From a checkpoint of a small transformer trained on Wikipedia.
Size: 13 layers, vocabulary 4096.
Architecture: RMSNorm before each block, rotary positions, no biases in attention or MLP, untied embeddings.
Training: a variant of Adam for these matrices, 5279 steps.
MLP neurons of a small language model. Each row is named by its layer, matrix (gate and up: input weights; down: output weights) and neuron, and shows model dimensions 16-207. Each number is 128 + 24 x the weight over its row's rms, rounded and kept within 0 to 255. Numbers have three digits each. A neuron's up and down rows have the sign that makes its largest values positive.
After each neuron's rows, "fires after" lists the tokens most often just before its 100 highest values on Wikipedia text that the model never trained on.

L9.gate313:145102150094143181125126120147175087091135087140121167139076131100113141138162137093161128112163155125119117111099125121119130098181122094136157169092118113113133144119141146124092138112117143154096099099132114134113152156124144134104146123135139119129141110101142127194098165098089100149122120156194119107151099139113110128138125138123183149162135146118171141139117142117145158149116138116112165109159116160110113113148128145089154149111152141135110108116116135133078104121165143120131120146133066158111144101099144099158116111118133155141116120082153149158093091128156129152
L9.up313:129136091134116145149157120127134109134101156118105167124113094123114136130157103185111163089105096116102116135128143174166113137138141113132142122148123120117139092123120121167128131143163140128175147142131114144093130128136120148087138126108136134122126134158141105137127152122133150124162153108170160092109109089183109085146119103099070138107163130140109114108132155138103188160108158056124146122160145151102090105108135147160117119139081211116107116134158161137137125098131136138117123115147121144134116110100123169165097145085098120130124078126110096090145137092132117136
L9.down313:100114137087121155127119120093140097143111135159125152140117125075125146119126149110125135063146157118141155088108142108127138095126131108121173117155138127109189110104123128135144163122134152129140070111151117137157135154099115132088164100165116151131154131158105098129134112089161120148133112140139111137153170173142077098146110192103128132144163145156111133164134131179142167152107088137109117127106123126139139118126155163138184138168152132124146104132133131151145122105140148153118048088110119135115103138147145154129140141081122170122132158133130135162106141129172127111
fires after: ".", "\"", ").", " "

L9.gate344:140102130154086121164118167141168099140118139137145125191138140142085114151161116129155131107164196121107133119161130100131119155132156100104192106130126128097112109048125088150107111075120098135103122153158099125139173139095135126076111129101156156127109175144109117119136148084127121124131144147141090131155122108110169147108111121140133175113147119118130143143128132117132125121103096131103159136136178159167111141130100132093167103108092120125102173117143108150114107126131146105052160142140151122151142102155156097110106148117138100129109110185097144126102125117130170118
L9.up344:138083111152115128116162130132135104158093077138121153128102129136088114163122143143156129116134145128166134119149127087116134111104079145109165127114133138102099106087095120122136094078138105124140105125149106108103150163136148113116126151148101117131073147109106138189135125122138132132133157153124129142122089106104160149132135113101140137104124128110133113152088132102132116146126113138155144129178153126102098176142057108054198127120135131103150165112109133135140096122111169128108126137141120123168164121126141146094094119110065088131117139141115128073105097065144143096
L9.down344:131105142142103106122129137150108114162110108180122111122118141145134128131164141114144127113136152156144127129144162075153145117126131125116113128127255124127124106146074086139153113117082114150116111126107055151102145149100100112115135113127109155133080139117104104153161120129145081132143103120120154156099092114134149107130156118141142141143152131109129122113083120143105106130137114131112150172171129148108105122128137136070161123133126136156131139138103106128126106140139145102100132131162156145166119167113152153108108122150111099138137145104154112108132153131162118105
fires after: "\n"

L5.gate406:116109148107136099100087159127121133117128121170126172141136170152135120142065120145140117119096136124126104108080086162115099143141140138104108105161124127089114151147153127095108116081103150150113131122100126080116164186116204142095141163141092119135124122131129146124125106143149155123105129148108166146119135133144098143163127152142096104117094150088137130164122132085085111137104101162109125101112124126111133174106109090130193133187124123088149087122120159087141132088111128091098175104131145155140127150162091129080128125133126129151135133099152128103120156124134133179
L5.up406:125103107105084092098148097138130111125143097118150121151127168089138113072151109102131141167139098117119123147128090145088131113111124086044144115118110119134126158173072122178093129136128145162106176141121126173117109120124108135098159123127132110141112129125102136132134080088158120113137128176133108119162146102120095132127136107135118138121143123183162138121135075165121171168125133135133116121149107127134138116103115106136110107155119165159116095128126100105113131128141160120142133117183090152152105154091098120127103160150089136116137130164069187144120121122116109129
L5.down406:146164145125142171123148150139142109112119124108119117152109074156128181135174149075120135136099149127147090126123150124164117136135119174127158133136131137093116092100148169135115166123106140080127132110126099157139163085086093121121118107111143158118124123133095132136112089167076117118110152119138135145154119133087133124114123132104094165076111149088130154142189120115115121119148131126159178155127058099113139127113134145134136107141109132113113143135126106110125106133117150122136121164128111163124162163109175145167119157086112132106114133129126140155161126171158121158
fires after: "–", "1", "\n", "9", "2", " "

L5.gate501:136096160146095137126123086134120062142088122128140119099147165113055173135143160110158139103122122127121123107099128146106113128146141133097143160106113127106151126123114145093118130153154147134160131149080124154118134132154131119095183138116178117153150157137098109148136134114138123142141149122132091075139135148111106092133130098152132154134115112091164113091159117135167106133144110115117132143129100156173144135112148104164124136116151149166175151176157137106111087126126109103121148145126143124094111096152134147145151151113136140117108115103131145109107142100131192104
L5.up501:110112052158136087107131174121157151131103085105146131108095137134126149083092148097106133145116139151118082102128114097128122149132127131142159094145146114151145116123079143169126120143128102118140177097157134105107135162144127107113132112089127130145154143161145171125132153101133126109126094098109074161132135124102144120112155183130184160170128142137138178139099125132097107155091148169172125117082143144107142134133086152118107159133098143107110112146149142109133152138120157154132120106126107124145154151123124091098144118145121122138123150128140167115144116099123117106
L5.down501:126126056146120149118142148087169109119127129112135128117174129145127125130097073159106132082145140159107126094157115151121124112155137122120131151094111119122121124132134175155109117140108127123119177107138102124118121157153148114096215117131123120149153098121130150126110121110098134128129150138125118206118116157084119124133140129078135115099114093124141136166084101148109124134101117132099079141141132096122089103119117098126073141119139163134145123096167154086150139168138082175130139108115142109125128156132157129120141120115098126117096125106136076105108135106106118149
fires after: "1", "0", "8", "2", "3", "4"

L6.gate620:165119144174119117135089156114132114138105129104123148097133169165089124110129118129138126085144166165129098140113097109099078158144132145095144127122123131164158123132112110127146148203130132137085110114171168129155132157123122064107150143135087102112142166127122153141121142147120107143127137121111142139089111135126169158137115119118119131102110113142130120098146126115169158088156120112152113113120134146129123106115131124115160124141116114140141131138137158117153143121128121107105190127164101109121095154105127135101086128137099163126102146155107098152158126147135079169
L6.up620:118144114124110086074146132130129138130096104124129146135147164134126145123136139142081146154096094157119115108170160137144153099155146140141119144120131118151126121151124110089176105133145129125092121194120122155070128142124138147083131136111113112155111140107104134126150108139104137150140127160159120127121110122121165110150125061137144119122149099092125136131124150126074085131092085129164128110117118095131122150110125093152169182107083156105151131127136133162121134129114148129118144177121144142102100117099147121150095147156127105160128125138176161107120126141142080117
L6.down620:157099152111105133161090142081125123137127116150125122123133118170122165131118122134093134144106099143105123106106104104163112132083148124111090175138119132137111181191139124120159163146129101154115114111183164133182109130100095079148117137127147157121142164121161111132126161147136125107129134151138121149131157126136164122119097179131121098103133135130113121143130109136165093163139125113140163128128193129156107136133088144111132140138096139149129095151123100145096129169109101159086123101151100106125118124115124110135090128135096142088081145135123113135151091118168135149
fires after: "9", "8", "7"

L8.gate81:126108148142144156131142160091119092206128156103130145117121158096129155122103145152110140122101124192155178084105104151091120131122162128145165099118114119098132113142091096115164077118110128142155170152125106142156120089150120132080118131124154141131134121166146131133087117109142138123143131179128116104134129177147121145144144151085126131121125135134141103118125129096108058131117147142107111166137115169154109156085071115148117112100109149087106127144085144104143106102149116117112138086160125143142091134116152141142163108151139126106101105140085123133077129145094150134
L8.up81:092110126097133140148143170099144124168115168140135166171089174099136139147125130122120147174116132169196155101130130116135147182126075137133140109126142094074114114160108153180078145089091100142131141104118124160141163117104107128109117151089128142155109109110134136143113140122130126123116133178149112077068109114123103073156132149122141137113130102124125086111094136145091141144154145145120144133090128118122172150121058123151110132169112162152136156132131114170131114159183115072160161109145094154125118123127124125147176094119135134105146093144098098138117150107113138138
L8.down81:137125116107083121128116098106116097113174132080101092097144146125119154151111159114087111155133100100158115065089149163113133095147159154141166136118220134148136100089132130099101121108143134130124102119175109142125129092095100137130123087121130151118106129134121112155130132101110116093100110121143137160132129163141161143093139149175147133123102170110104104143166115106155141107133149127119102149144098116115145126102142107121156087107102139128130132084121082100062111129153093131150096127109122144110135123115131126178119147159125114092119100136147154108145166157157105127
fires after: " ", " (", "–"

L9.gate251:129112164104079094130147156118127091118092110161149115114118134145087111172121133157122164118170156154136112091103148098141133110128132129119143113106149166127135156110071120131163101079105122126111127123155120114136149118093109100104134118097126104134095164168116126158144143155103106119074122172105118131131114115120146118129096111111125139128160145080114126116098112126140117171140113164141136101158135103097091156163118147088138133102086168112117157162100156129173107152111135088111148115161123163124125105161138141102105108121140127148114103158103139097093145101143111105
L9.up251:128094129110092103122153148103112120126112114153133129143106145164093100166118112126118151133156161147104121097112141094121144103137156119101142118103146156126163132109111103128140078088110102127054137116128116107128147155093132122102097122107151120119108168159110116139137116147114142112071130150123122134107083136117182092137113120085127150119140120091107141135071127153137112139142132155158138094162112135101070163133110137094132161116086165102120145174122129145157112149092176102114151095159132141132117079169163126100112136125109117159108113125116119114088155089141146095
L9.down251:141096123107098128124123120127132108124130130124161124132122129130123121143121122150139120126117128141130114100125131128141134129133141118128137139112255135131111141118113139142116115127105087143107131129127092126135155123095118129104128138125133138142122151151141150129152138099133135124112144121107132131102129118116131125133108134119135138137129144105108123140099087112150126139131122126131119134140130124142126126136120127101136143119108138120139137119142135121139117182129129126128120122135110141136137128147138127119115138125134124144122134097124144121123121100121124135
fires after: "\n", "=="

L5.gate105:167086161157173115121130163126141118122093056146154108156150149188114133142120115098151103144148145130135120088145116139143153135089129119135110186135120130139108102171109130113162106157091155128116100132093127127161119156120157136081111133111168125136101133101182140127145101161143114080124149083147109095149142156120125174155099069145144115126103150120155110130145122176144097064123164134154117074200148149113095111126123130131119133115123111141148126153158132114167105133131149089122153109153117119160116112160091150131118110144131135111132127144129098151113145111139133126
L5.up105:141106118160095105097109120109127148121132117158123152187123141104127095130108095105093137073130173100160130132099113093135153130171125161125166144142153123116113128078116140157111151126109127115114150140128132138148138116144138142178112159137076133121150143139156128118098116104104122144141141152116106140133122090153123102101197101093141139108149130178144172139116099119071106134135109126107130123129133114105123136168122134154117139089065153149103144130120119121121150087130133110109079154151131128137152087102153149138122122112113132130134120085111147103147158121125148076
L5.down105:073126098176127106104153136111116133128157132136085128135127129155134153120148138102084152139124108112090156093129120152099119097144150137111151110093096113118094129131143108102104126104111118102152146117092100113154152127133098128122117126105105130174123147147132119102135125142115097137111147145141135131150122076138117171137126154146141135098107126125103160124148102136151169137134140088157179091165079126131083162125145133129144142121091111115111126143147125137120118125093112073137157133097160096116113133121130129133137072109139124123095099149180082190111193127158132132
fires after: ".", "2"

L10.gate408:121147155139129180104177201155108065099098104123144105102129107126158133138116139162128119112141156142108100107132117131131094120115153108142118165117062129069113110138158139143128167161110148132143147110108096152135128109160125134106150114167141142122112111137106102151104116125175124150080168117153082131159126153087116187097123132139159140135138112092150114122128126142119127162101107094133116156142149093128107126096150098076142134137137112116110118168152124141138149095119162096113132125160124144119133135147091181106141109102133142202133160099111121128113108146140166098
L10.up408:156141116120108141145136148125110161161138143109117125105136124117123145112107136159117142145148169149107093119107084135099104111083112156130150102104147138139115104127140068120159133134110114115092137127177129075123180112115139158138165116143115111104139134142147124105067108110135104109132100105156144151159115104130119124119076078112103120095144128144098136170101090112058121141122148131129107088137116128112105168135131133142153139095114137105146088178137151141139128129102124132142115143116068157109166088110123114162095144115137140114137155119153147123089192136135093142
L10.down408:162093127117171128129140119102128112161109174116093120114112117122113121131112124141149129197109147120139121129125087147120104143106116145116107087114186127173139149173088078114162119122103171150153128116128108115151160118100140093129113144106091088128202118105107182128120108120146145118170107162097142129117138147097115117106122156055142092088124164124126129133107091154085130131110147115128128128114132140149116085126139128143131139149124136123096103138124145149097119118110139131154118193136150136137115134134145107132117106144124107107075110108136132146166167104125108148
fires after: "–", "1", "2", "5", "6", " "

L2.gate538:131123146145120149141135176070159142156148089101150140127098140135106156153136114141147148096149132145087069142160096120104169066185123142196150110102111140173134096115143105124128125129122134135185119151106118125096117172162144108159167132142135180168130111115178126173113088108130113155146136126153122123117116128105145151107164135126106116121151122157130151107141137127169124102159100105107125137143144099104129115131108146183092123160123114107096115138196131103151086121127116140109146119122145117131138110117135148135129126099148121163171164159134094144084134118120157092
L2.up538:130171089109120094128096131108169093099127073159126129111139096168130161104152153104151135137101119135115138111094112130104147088137145139110171148142155113107152125130112148062149129115139129119137126155105145152117117145115120143134162134143119173152107149138142130113134162105073105112129129148139146123136082221165156116109058073148107133118146131161098178150125141116134125149134124149139149121131149134145108131109087123122156131109127099133150084105090145193133135117174118101152101136135138187123119084129109137135124146144134125118091137134110139114129125109129141130
L2.down538:132165123110114098115107160094100125143107059131078110156121117170078106138124165118117150080094161154101084130098156114176148142139126131138121139145111124127150139139193150130108151098128132134137145135145116103115112158123151127181085081147122181137108111152191094140128134135109092138130119150119139141135165131103141108114137116113166114102172139137122156090103136112090150106155106144145098129138130109132104140111122135137106128145115151134179136101155118073109174113137130149155151149141118135140120125131142137130193162135138121112158135125164132092115130138119150091
fires after: " K", " Ch", " k", " w", " ch", "ee"

L5.gate445:111155132114115078103107133164140080118133128123139113149194175127156159135134142091128134096147139149143111101154135141165151081142132113139129126134121120134097159173135106143086137102103139157106160113165106135146146147130097106127128090129122142148095135138118109110148127157127126127135104118119144089122093131127155109139121111116111137143114130094100178147167129148126111126139121130156129105135088146094147085164123062118149120105143136155119108109137163127096183106139106088104154104114155091116114128135111170108176156121105156132149118127162121086110129123133163115
L5.up445:089143145173128097156140120154143141127123163135162110133075121150132160079131140144130155144110137138145176136129132128163126112072144143129122140162152136133116117178129179120149099148139146107114113103119141130119137150168087154134120113120129131127099144135168131147130092118115139117126125151117146160150138162131093149124154103107111197094177113146117102138101165113159116077126106143085091091099138149105097089106131167162116106120114174115124129127161120123128106126095134079087173159134124112103115139139113124142121145114139151135125124122167144117100104056105115114
L5.down445:101153107137089137099087139115125128187115117116138155114101165105144119130142181123106134145119137096140150132184135143158129148084113148172113141136137133098113125178128131142186091137150150162136166117092150135150137132126134147107145154129107168131186106151123096148115111161161174104129097104122096133099161136144133152118131132141167128154137106126116109121099157112149121107137122136112130091145153159123146124119176162131173104186095153110115142114133123118149103097150106128111147138129110154113110130144172129141117140138139115116112097138119107136117105123113129127
fires after: " D", "D", " det", " d", " Miss", " gen"

L2.gate332:130096147077123107162124124169115145137144136123137149119087134179125137146142117096117058163155132152147137118141130097097148094080158111140155114093140144146109160118151102170105121115142155141129129125131087141153152136158183113133132165132100131136142132134129122153135133166145137145153154089134119135082102160149117127125136120080114118135135164105148076065141106098143127130145128127124164121139127117132110114146089085172155126109112115141152140146143170098146128104064151113122130127094126090108071143099105116117135132130115160167138150117123096130099138125136128112
L2.up332:168133155127159089158120086159131161131131149142143114113089118127108117102154102117151162117193153154105092168086140116138095153108125042100153146136125137125106120103141111141135141128119120144125156165115117131144089126137115150146128106133161146120154126130082169143125126113139136110122135112118131103150179101115140137098116139134166079129099113126141152073164127126131093104157146145108159187147097152116127126153115124118107106116085122117118128113125102118145190137136124133076130141124180145088126146134091112137113116113173104129140142099138163171140140141102169135
L2.down332:118137106077110123131134109135165149169115136103119157130107121168154146113128146109134076146124133156138098129168104102151147115078093110151133127106143145108098141140148124131157143142121177124130124141131126143132103138117161091118127135140108131143182146130131166123107099173110114138169142146186109139107166178101111141124139113134128138147086132117138138092119140056111147096124139063117180140103143125126130152154112099114170086099085096094136164140084149126172141197118143123123091153137111127075089157100106106140143098098157158125135136105112137136098104135134112131
fires after: "G", "°", " G", " C", " T"

L9.gate596:137128161103115135122124127144102100121117133128118105132152082145127099120106139109130135147173164077139163109158100129133119144086112121096132152089127128158131102139123110070095120097116152119123089118076135135126110108102115138160104133142132167071189127109071137145109151145128140111149130198157104124132143136129142143143124129145153125118168102120141131156141146167152137136139148136151160106148128124136106090164082132131130115111171116132110106103096084136119123106143112091130129130165108130129152141182134155135116173122164122132120087142148122165156095076113132154
L9.up596:127133150080160107136106127127166146134139149134131139147141129120152142150113117144083091157151120155100129148127133087127101086139149141146102167179146112151133125127119135117139108122110134138143125149152106101116154130097109116105123158140089119101082160104100074130120104109120113141099108097180116131127148135114163138107130126134120147105109076155104129133118131126139131136172077138103083139127113124113117135092118122143132135134171090055122146135106162146118088161091122164122172130110134119162111115106102133136096168168092089133136136152186149126115123127113096097
L9.down596:107136099130127109096151150119160141174118140134153109113132077185147148068121115093118113078149083125129077161093118125101162130134135124123127111154144147163103189151127160117139114155171110122167161127147127107115136121112098124133150170111119127108100126104104112130129155101175142145109095160158107162137089118118123086108161090121102134169141114087111110172078085136149133153138146091137084142111159136118151088123106131110154138134114104120107129160147139118102136117130118121145163120149145153128145106099161162119153120144112106115115131185170110148133176138119096114
fires after: " ", "0"

L2.gate667:129143108092135115185131142093146098117091110129169131112138108065140121159152129128121169132142157182129114114142126086132139139161127170090112100151124105123081174104099142142118140124125132157142123148164102100106130098145143104133130118096092142159111141103106141114168123140159124108143157108149111116115106161137141112115131157199103140107180124109123113125133109091136149122130101153132121113131105145113129073116105092107143109090117142100152105107144094113131079126150151075085150106086092096091103078150125124107124116148142141064136094167093120135158082113130128147
L2.up667:104163129147099162156094148147113122101108150145137079134145127148112151147121134137142183135153122101129137090116140110126117070118089132123117106069126165113109120142123152153158123126118118124112152138133138111094100136096126164119097120180124124148097088125097087138125127115140101132099118146058160111132119134094142148143129151127158146087128158123097106118128107108128166143067102174094127101125183089091119130131095157143180090139145156149154101118107143162107151110103113112148103134129074142117136145145120135110114107137135125126154092134108141183144104128124144131
L2.down667:113144131135114151134122154177139140140103095140104182152122119114136102119134075117141154147067137128122111130095157121124157105136141130151102117170135066140169115177139163099113163146121159139118096131101155125118100135122125109163136114113149112100140142137166120097117145163164107134131128123120130136111105129162101130139156124117130105156132120099113143075150165113112136144136131109154088095138156104135154105103138140156135107131151120132123126160153136092091125131141176112153116138122125128153140079102167099137127139143110165133093113106122121172140099140124094114
fires after: " D", " d", "d", "D", "air", " F"

L9.gate197:144119123140136085147146154116136127117134127135156143131112104103126123135145125144119129118130101178115150148125183154095129103136156125161140089148149100136183112122135113146135096118142097140137173133114107120143135168149094121108146105114138120091127119104105133151131131116167112096109116131101126096199124136140137120124127150091135084094102099121193173105095126123125094108130154106081138179122139111127158126143094153125124099080123146173128133115129161079157157166135108173150136131181148077187141123102148143146086174134077154106152140110118133140144127095124141085
L9.up197:112109160107102143157153140106095155174084142129100156123117126149083133082089111141151125149148154106134141137130117108153144091104119160124149143155129133179142108084092111160119110087083102133122156128117112120131113098139118128153152145091155140139143108136115154173103144135115111160126135094141122130107148155113163126153099158131105158117121126120146142103132120151143134154149126120162125143106146106109136136123119133135133146135129181153103172121162146172149119118191111134128133124115176120125098091147132121132159159136130092129131142112130092150102114117125167123
L9.down197:098147150087149121137126128107106105089097152114151100129112131087099151124067139145101128111157132150186097114154157132106091156108138107134148120131169055095091149114132135103141119173146102108142099141137104141106119186132110125156132131135117123126141100104130101112106093096102127115156135095126130143148136195136099116129147152146129113098154117188145108138114105116122096107132103176113169148112098117095155131097034129166157141115122117149087108106129133136135133098146142133134132144121121121142096140109152132097168116156131124106162128144161111171123137095148093115
fires after: " ", " of", " to", " c", "d", " b"

L6.gate549:150116116099115147129120127131086107163137113143136128195098127140105125133110141105155150135131172146122145128150146110086162131107144114134145095110103166158126176178124101123124134185154149137126089106131123128147120141152143115115138163145123142136099177140147103126148068161211111122131130133140189116139169132151143181122120115148150128128183116119166115115105158175115114109135123169105107134136175141122104118145151106165118107116100113145114133126153133094144128147112130084142125128132111135111093139124160151119101078144108187138161124107099114129132102094137110141
L6.up549:130152102091137125079065127118156119143134121142123155162133172108162107162113142105128089110113161131136128125193168144094131165138157148148121132092131145139052123109133140149104045150079159158143125134110144106150130137116116133087133095165158124125094119117174094117121109127129140132142115131104101089124137097133123097107136115094094146122124154130151155131148131194121114158149102145130093102129127110114117131113122119132173160132130167128140118127109144138080115121105110098154092169165146114134119166173131119114077147123164150123156143130123136136133115186145139149
L6.down549:129103155142128177137163158171120103132117125105115137119127111126150113147142110133109149146101132148106157135111118114091123098090154140148142152125212137102096168131114143126098165118081139095128132131115120120136137128168121131098153123147158105089116159140109117143150106127156132147171120129163140162119089161128117120086179092153142098138128095106169126155097098153116173149150148111155100114133104119153191177122146146123150109091112105136110134119095150123152145116093158163124161091092120126090118134122099088163111111071110105117103123109130127182148145137101109107
fires after: ".", "2", " ", " s", "–", "4"

L2.gate338:161124111159120067115129145151161116106112126164158106110152119130144081090157119134117142102145122163099167108127112110164121106143122135120096170124120119084110136134107107191102100123151156131119124099159115145133122134109123118124145092071120145126127107160099111114106111106143088121118124151148116117146088121126129123145114151179106142132149121123148165123170099084096092147149119160126116118143122152162120097131111136130131090107126139100131133161112160094142101097126076111128165097133112125097044113116088134126156120134113125111158089135093101146124081059161127116
L2.up338:137120115179098129143128182139144094111094114111122096157142138139151117091116152118156158110106157138077112128128112076115145124122106127113146160166100145108157102155106157173118174125149097173148103149156163084162169151140124137129135108109064148146150131127122172129146090142095166145163124148060114162147111114154125163136120122129105127151170133146106134138144098144139097131131151099146159140136127151108162111093147130154132110177109145148123100153100166093165133150091144139156133128129081114129124135111147169125108127137135141111140132130092117123126116123131129160
L2.down338:118117121116104123133131176130116140142099146127115126119121144135142145151084144153106126063115162125138141155077146095111143118137102091104145135123147133173102170136117153118119165148152117128093127173120140117090136144125079111137159170129138160147104103121127151126152140142152163107121144134118092133130130153105137128122124089109125157186113100127115120142131097147124143117148153073158141172121171125143150126108114136179127114097156128114121085107114081160134091092082126143148165132133109129165146114133143138132103113147130173188154174100130119137105116140109124138
fires after: " D", " d", " f", "D", "if"

L9.gate665:132100157143155086140109141167143104125092133112149111131079110141141137183148098147112126136122127132105141126092124123121164144132125086085144128105111130125131116145099161113144083082114171095107123111147131148136144103112117100131156133148140094116132136121158108142150148096149123092123136092168083116104109168114125171156122176146144127118124184121111128138077155106139117158115155130096158158156129131140111083134137136112138135115118148103122119126125160141112071131122142108127161110169134152093133150117101145086125096160176123129162143108151182134147138113152127102
L9.up665:144101143099153132175191106159131123170099135110122144103186126127082124128106125144124114148135136145089116124141124131114153133097104126126124105157114105090149114123133100138132184137137137141146111127102132123137136145127103156096166143111095154126141125118098135129136154124134102168177146156087153099113152143139103137138114137127165115108112101124106109107133120123154185153111097177117148172173130086149123123079125095116134102131137121111149163171143108163127140133117096133102108138141115146118109143140105124112142102149113165170183129108150180130133137143096127132
L9.down665:129117152162177152114127115124131081108098141128130126153117156115142184121121159114157125111122134076103133161140126177093176152160157126101136132126055162114130115107152139123142156134112137108172135141120133127122132126128140141094133077149106131116140088163154128125075144149094160132185100110159148124118137173104087138120145137106146145133108134146100124090114139119126140119129167069133146088125098124169132151079159131103134147164100093144114147105093156085101096084143115131129160158099151138162131178115152143155141106095155152130138153112118149095118140102120108104
fires after: " ", " G"

L5.gate601:152121171131141102135117125124134125147090149082154116124140086170105114143144131148112123115120179158133125112156132127164130125106135146099083077122101151102151140138136134099149148114128149121132125121142098091172143137126142079136160128126106145102153145161094140154136179137090082126124126141129115128097112118118135119107110157156099128106138140129099119108115165120141128068105100103086118126141144132116109134155142104088146118163154114134141096148091104117117150079107104160092125096173159129142127113168142136119098139106129155150140182153182134156088083127106164110
L5.up601:132157173088122121160138112119105111166180130139145107078106106097122147141092182143111161154135123108157114100106096113131132138122124110103133149176114110154141123137078096106113107097097091129082125106127134138123142153140137131096125120131115149123142152133120109130124115153123131158103101125105100107137154119099128116099092110106094132132186114107114128097115113118099071135118103117141102091153104133135102140130099055163132123147116077098200137136145149133146138122158138110133145130134130137135090098139088112073138160155119145132119112134126124152109100153095105096
L5.down601:165188150117091105159109175134119124119087124166147123110165154105124093084095123155083162162139090091106110138180100107171157106119135121118116137118137133124133167154130124139106054106114128145134141105164103149136122149131171069148121133114124105157132150110122143113126115120130148096123110147136118127137141116105149151136116132148092131147157129112080126150124116123113138097085147107126104122147128141138130166156121124092138153122137139097149112175115121139147130099095118132076149082137161093096098109142138150128152095137082154139146170165152096140133112135067102125
fires after: "0", "9", " "

L2.gate569:104097119147125136123171156104132132159145071128124178102144146138105128141188150128173125146128186092117161110158133151107134122145154148182138109114137134133121132166168129120112089111096157168115116141110110149105113181115146114135157163137113144123114141155106128143118162162114128121106120140114134082109093163162119131156131079124133144148135122111121114130098151100123150142118086159141159130130110112105139189141066096169149155138118070129168128123110084125116147120159118129122113109090152156192135129135162116146097157089125152127121162124089095106124130131137122165
L2.up569:105125134187146152165125116108100125143146141124142107150147072177101141113194082119092134116132069123109126137165079155125099142175128168168103129123114151147122126086146096085158115122155115128157120146093146133153148136148149105095119140147087181095119112120150161116077133129105151110128101117142105156186120142121095120111118094154154142135111115124120157095113125124114115111146101097142142123159092096133110152105142110153110118052106108149142098114130142107180121132161125134081092140134144176128122100129112115129107149115127138111108122122149113155133140146146135148
L2.down569:145109164140121109134099168075105072136154146089164127102136125116112134146140164130125113145161088081112132142112122138129114122108156116138145109167128146132114120132124120122128145119183180138124177120123170180131090137127112095163157085125086119070086114137146136136154128103106108116155098140170134121126135093124127101102108145129121104148104138131171132148138172125142131095142088085115134163104140093130146157119120138152124138121147091145124115127134137121109131083178166118125118135125158119119077133100130149114165117109148111160177132119115126119077131103155142139
fires after: " ch", " sp", " Ch", " Pl", " k"

L9.gate447:140127175127145159145098137130122122116112097119187116134144145143128156147122160106154152104151138136138156156123141114145125097135121136146126141162110144094112105146129104142134161069099166116128069112124111128172131127079136148152113121141124133110069185109081139115078130129111079150059139153134081161096123126111125140079130152116129102120129122109153152156151108149117119146114141122129125114148126154091122107178143114124143155140093143156098126195155111107117109146134158109163117134160112134129138158148149170138103121115105136109135108198141084121117109128143147098
L9.up447:149093142105095172077127156140119184135160116144169107128128163176138103129111127139108123115114120088100125161100124129168140117131134098130135110174128124113114093150145135151116137150096122069103124118120146118097084118078139098138144129132114146114145136152143163116091143162154132138114122073169134139132099142175116146121131112184120101147139136146105109099141114146139147109118125098126130148117178166087128094117151156130135155117153122131105131167136083112128116123127129075124119080116130054115190129128126117101148117086108132170134120136111116130103108190143161099
L9.down447:081111127126106123155121116114146114134122109117122115113128159142130128126087089152116103124107152115089151154110096096103162139145143115173095129116255117118142141122136115149149127173108159126120175126138062168166143181134098119151126077126103126134096118137107152129127154162140155140131110102123109084138150121112128170132114095136104140123103120139135092117090087101152153122093167140128181154153143152117160166101131109119100115091108122098122129123122109113149128186117131129128149083117109097123156115134135113113153123105163135122138138133170139104131161162146132159
fires after: ".", " is", "0"

L5.gate401:150127164127149087160123134127109141125101115127188092122142153127093121150155130150151158166154172136127118098140130125139126135061170133100126133135103145121118117103115100159119155146132131206160139111155128119133104131150175086132145119090137153124149097129146095123116147152112102114102145151132124170107153086095093147077119147112139147129083124121112135133091111114130118113093123119095147110116114138120158106087116106108110142057131195139119168113152117137122122133112096125138104136152172130086110105140106133116140140079128156100090165110126101102127089116143126125
L5.up401:113113091117100101135109073132119122110135130099108137136113162103088091141118121132145144093145146103136123143097128129170111151115125114093145127105130135123087125126140130114081118063139091119154104082169168169148122116154130147101130132151049139150127117128140083107108114115117114102102106138098159143088129139112097144130081151177106129140115110121132143114085097169131160137106126092125152163112169150140098125160094078152099151160129098157109137157155145111130124157152106122144121095139111136150105119125106120171147129156099116109087112129125136146106116129143103121
L5.down401:070143094124129155097108070128133134139126124121094160143070132139089072141119126107123133099148106126140128147128120127171114139093093106123156123119184087121141132121112164145107086118130141098132114102142156115112115138158134113110140109120077106180108127121118116128109133124118089094075100137107139128100133131117110106129142095131142139130153160134116143143181095152124116150103121157089127159140127186159162148133112101132129145124116129089124099112115138146093152152122120080117157089175163136113128141136116131160126117196125097164125113108168119130101175148134141090
fires after: " ", " n"